Part of a small language model's weights.
Size: 11 layers, vocabulary 8192.
Architecture: LayerNorm before each block, learned positions, no biases in attention or MLP, untied embeddings.
Training: a variant of Adam for these matrices, 6153 steps.
MLP neurons of a small language model. Each row is named by its layer, matrix (down: output weights) and neuron, and shows model dimensions 96-191. Each number is 200 + 20 x the weight over its row's rms, rounded and kept within 0 to 999.
After each neuron's rows, "raises" lists the tokens whose logits its output raises most directly, leaving later layers aside.

L7.down120,230,209,192,219,206,174,191,228,197,215,187,217,200,206,204,175,175,240,194,238,181,222,195,235,214,217,200,179,206,188,190,202,118,196,213,183,201,233,215,192,192,197,218,222,214,219,224,198,202,192,219,174,200,205,191,217,214,178,198,203,193,201,186,190,186,202,212,196,161,216,188,152,204,204,185,226,204,170,207,208,211,142,206,158,190,186,196,206,218,195,190,224,184,166,210,208
raises: "|", " acid", "{", "ties", "onomy"

L6.down8,223,213,202,171,193,187,200,198,202,253,205,221,216,181,182,197,199,224,179,199,201,230,181,196,228,222,208,185,223,197,191,200,197,204,190,200,243,206,217,152,209,196,176,193,213,210,171,182,234,210,183,192,227,187,173,211,169,185,211,225,145,214,221,169,205,178,235,186,212,191,191,154,200,205,215,180,208,165,204,191,225,205,206,199,171,175,165,245,171,191,182,183,152,243,192,201
raises: "uit", "unda", "ional", "ome", "tle"

L6.down342,202,174,223,187,204,211,214,205,212,201,194,245,187,178,216,192,222,187,211,185,223,188,228,172,175,210,185,146,211,196,155,195,157,220,166,190,229,181,188,184,229,184,187,191,174,213,178,200,208,209,200,212,173,199,233,244,174,192,206,173,136,191,199,197,179,215,207,188,209,220,217,206,220,205,233,180,192,220,184,193,202,178,187,225,223,218,195,240,170,232,209,195,178,216,171,158
raises: "ed", "ance", "ful", "een", "ing"

L8.down519,206,233,202,213,219,203,248,191,176,170,231,169,187,175,188,175,193,213,204,220,193,190,226,249,187,195,260,192,179,185,197,209,267,172,200,213,210,197,172,178,205,215,183,185,191,195,210,227,188,209,203,189,211,221,222,156,206,160,161,204,185,242,204,203,221,226,187,186,200,166,191,193,205,208,214,205,228,180,194,204,209,223,214,224,167,179,234,183,221,206,160,184,227,203,184,221
raises: "e", "d", "ate", "g", "y"

L7.down300,191,204,202,219,216,198,187,201,189,207,194,179,208,190,196,190,217,171,219,204,187,182,209,197,164,213,184,177,189,173,158,199,168,214,202,173,216,183,179,181,191,188,217,198,172,192,241,218,225,188,195,198,180,247,174,197,177,202,213,231,191,200,195,191,216,184,200,203,192,187,210,202,197,187,219,199,180,194,220,194,200,98,191,199,182,147,198,198,199,199,211,215,173,209,210,209
raises: "ed", ".", "ly", " to", "d"

L8.down293,246,199,195,211,231,197,224,207,186,205,205,223,196,201,235,194,215,221,203,213,194,191,166,208,237,223,239,184,201,258,210,218,170,197,191,166,185,212,203,173,175,218,201,196,208,158,213,208,200,231,202,210,204,185,203,190,203,180,209,193,176,207,219,196,199,178,184,211,199,157,182,208,224,198,178,175,203,235,192,216,211,198,220,181,211,193,193,196,215,226,219,186,204,205,225,200
raises: "view", "ign", "vis", "mat", "water"

L7.down571,167,214,192,188,163,229,222,199,209,180,197,218,208,190,225,190,195,221,224,176,235,156,192,184,202,177,177,188,188,204,197,190,218,221,184,225,216,177,175,217,210,174,198,215,205,200,216,217,208,176,189,206,214,233,188,201,187,196,194,202,185,206,174,197,188,202,160,229,188,204,194,176,208,195,258,215,160,186,193,181,158,188,201,236,181,234,179,265,199,211,188,207,228,171,176,196
raises: "ment", "ial", "ym", "ed", "y"

L8.down119,205,179,211,241,211,197,240,172,202,184,205,170,209,223,185,209,232,211,199,169,185,213,217,229,218,204,186,144,194,195,209,175,183,161,198,192,233,197,224,223,193,145,203,216,171,179,220,208,206,187,243,170,192,204,172,190,208,204,188,205,145,176,215,216,218,198,214,228,187,213,219,197,185,171,201,191,206,235,195,201,210,242,210,230,199,219,214,220,207,170,210,188,211,225,210,204
raises: "ter", "h", "ta", "ten", "tar"

L6.down318,183,227,198,203,215,212,212,193,202,243,191,190,168,233,210,215,198,210,166,221,208,211,150,247,163,234,199,186,194,192,177,184,183,208,179,233,230,172,230,195,163,177,189,151,198,222,191,193,198,209,230,201,193,224,164,202,185,169,226,199,189,222,223,158,233,211,222,166,203,188,235,203,192,206,194,203,202,200,201,198,190,176,196,194,174,196,219,189,221,206,199,189,239,206,215,223
raises: "y", "cs", "i", "c", "ff"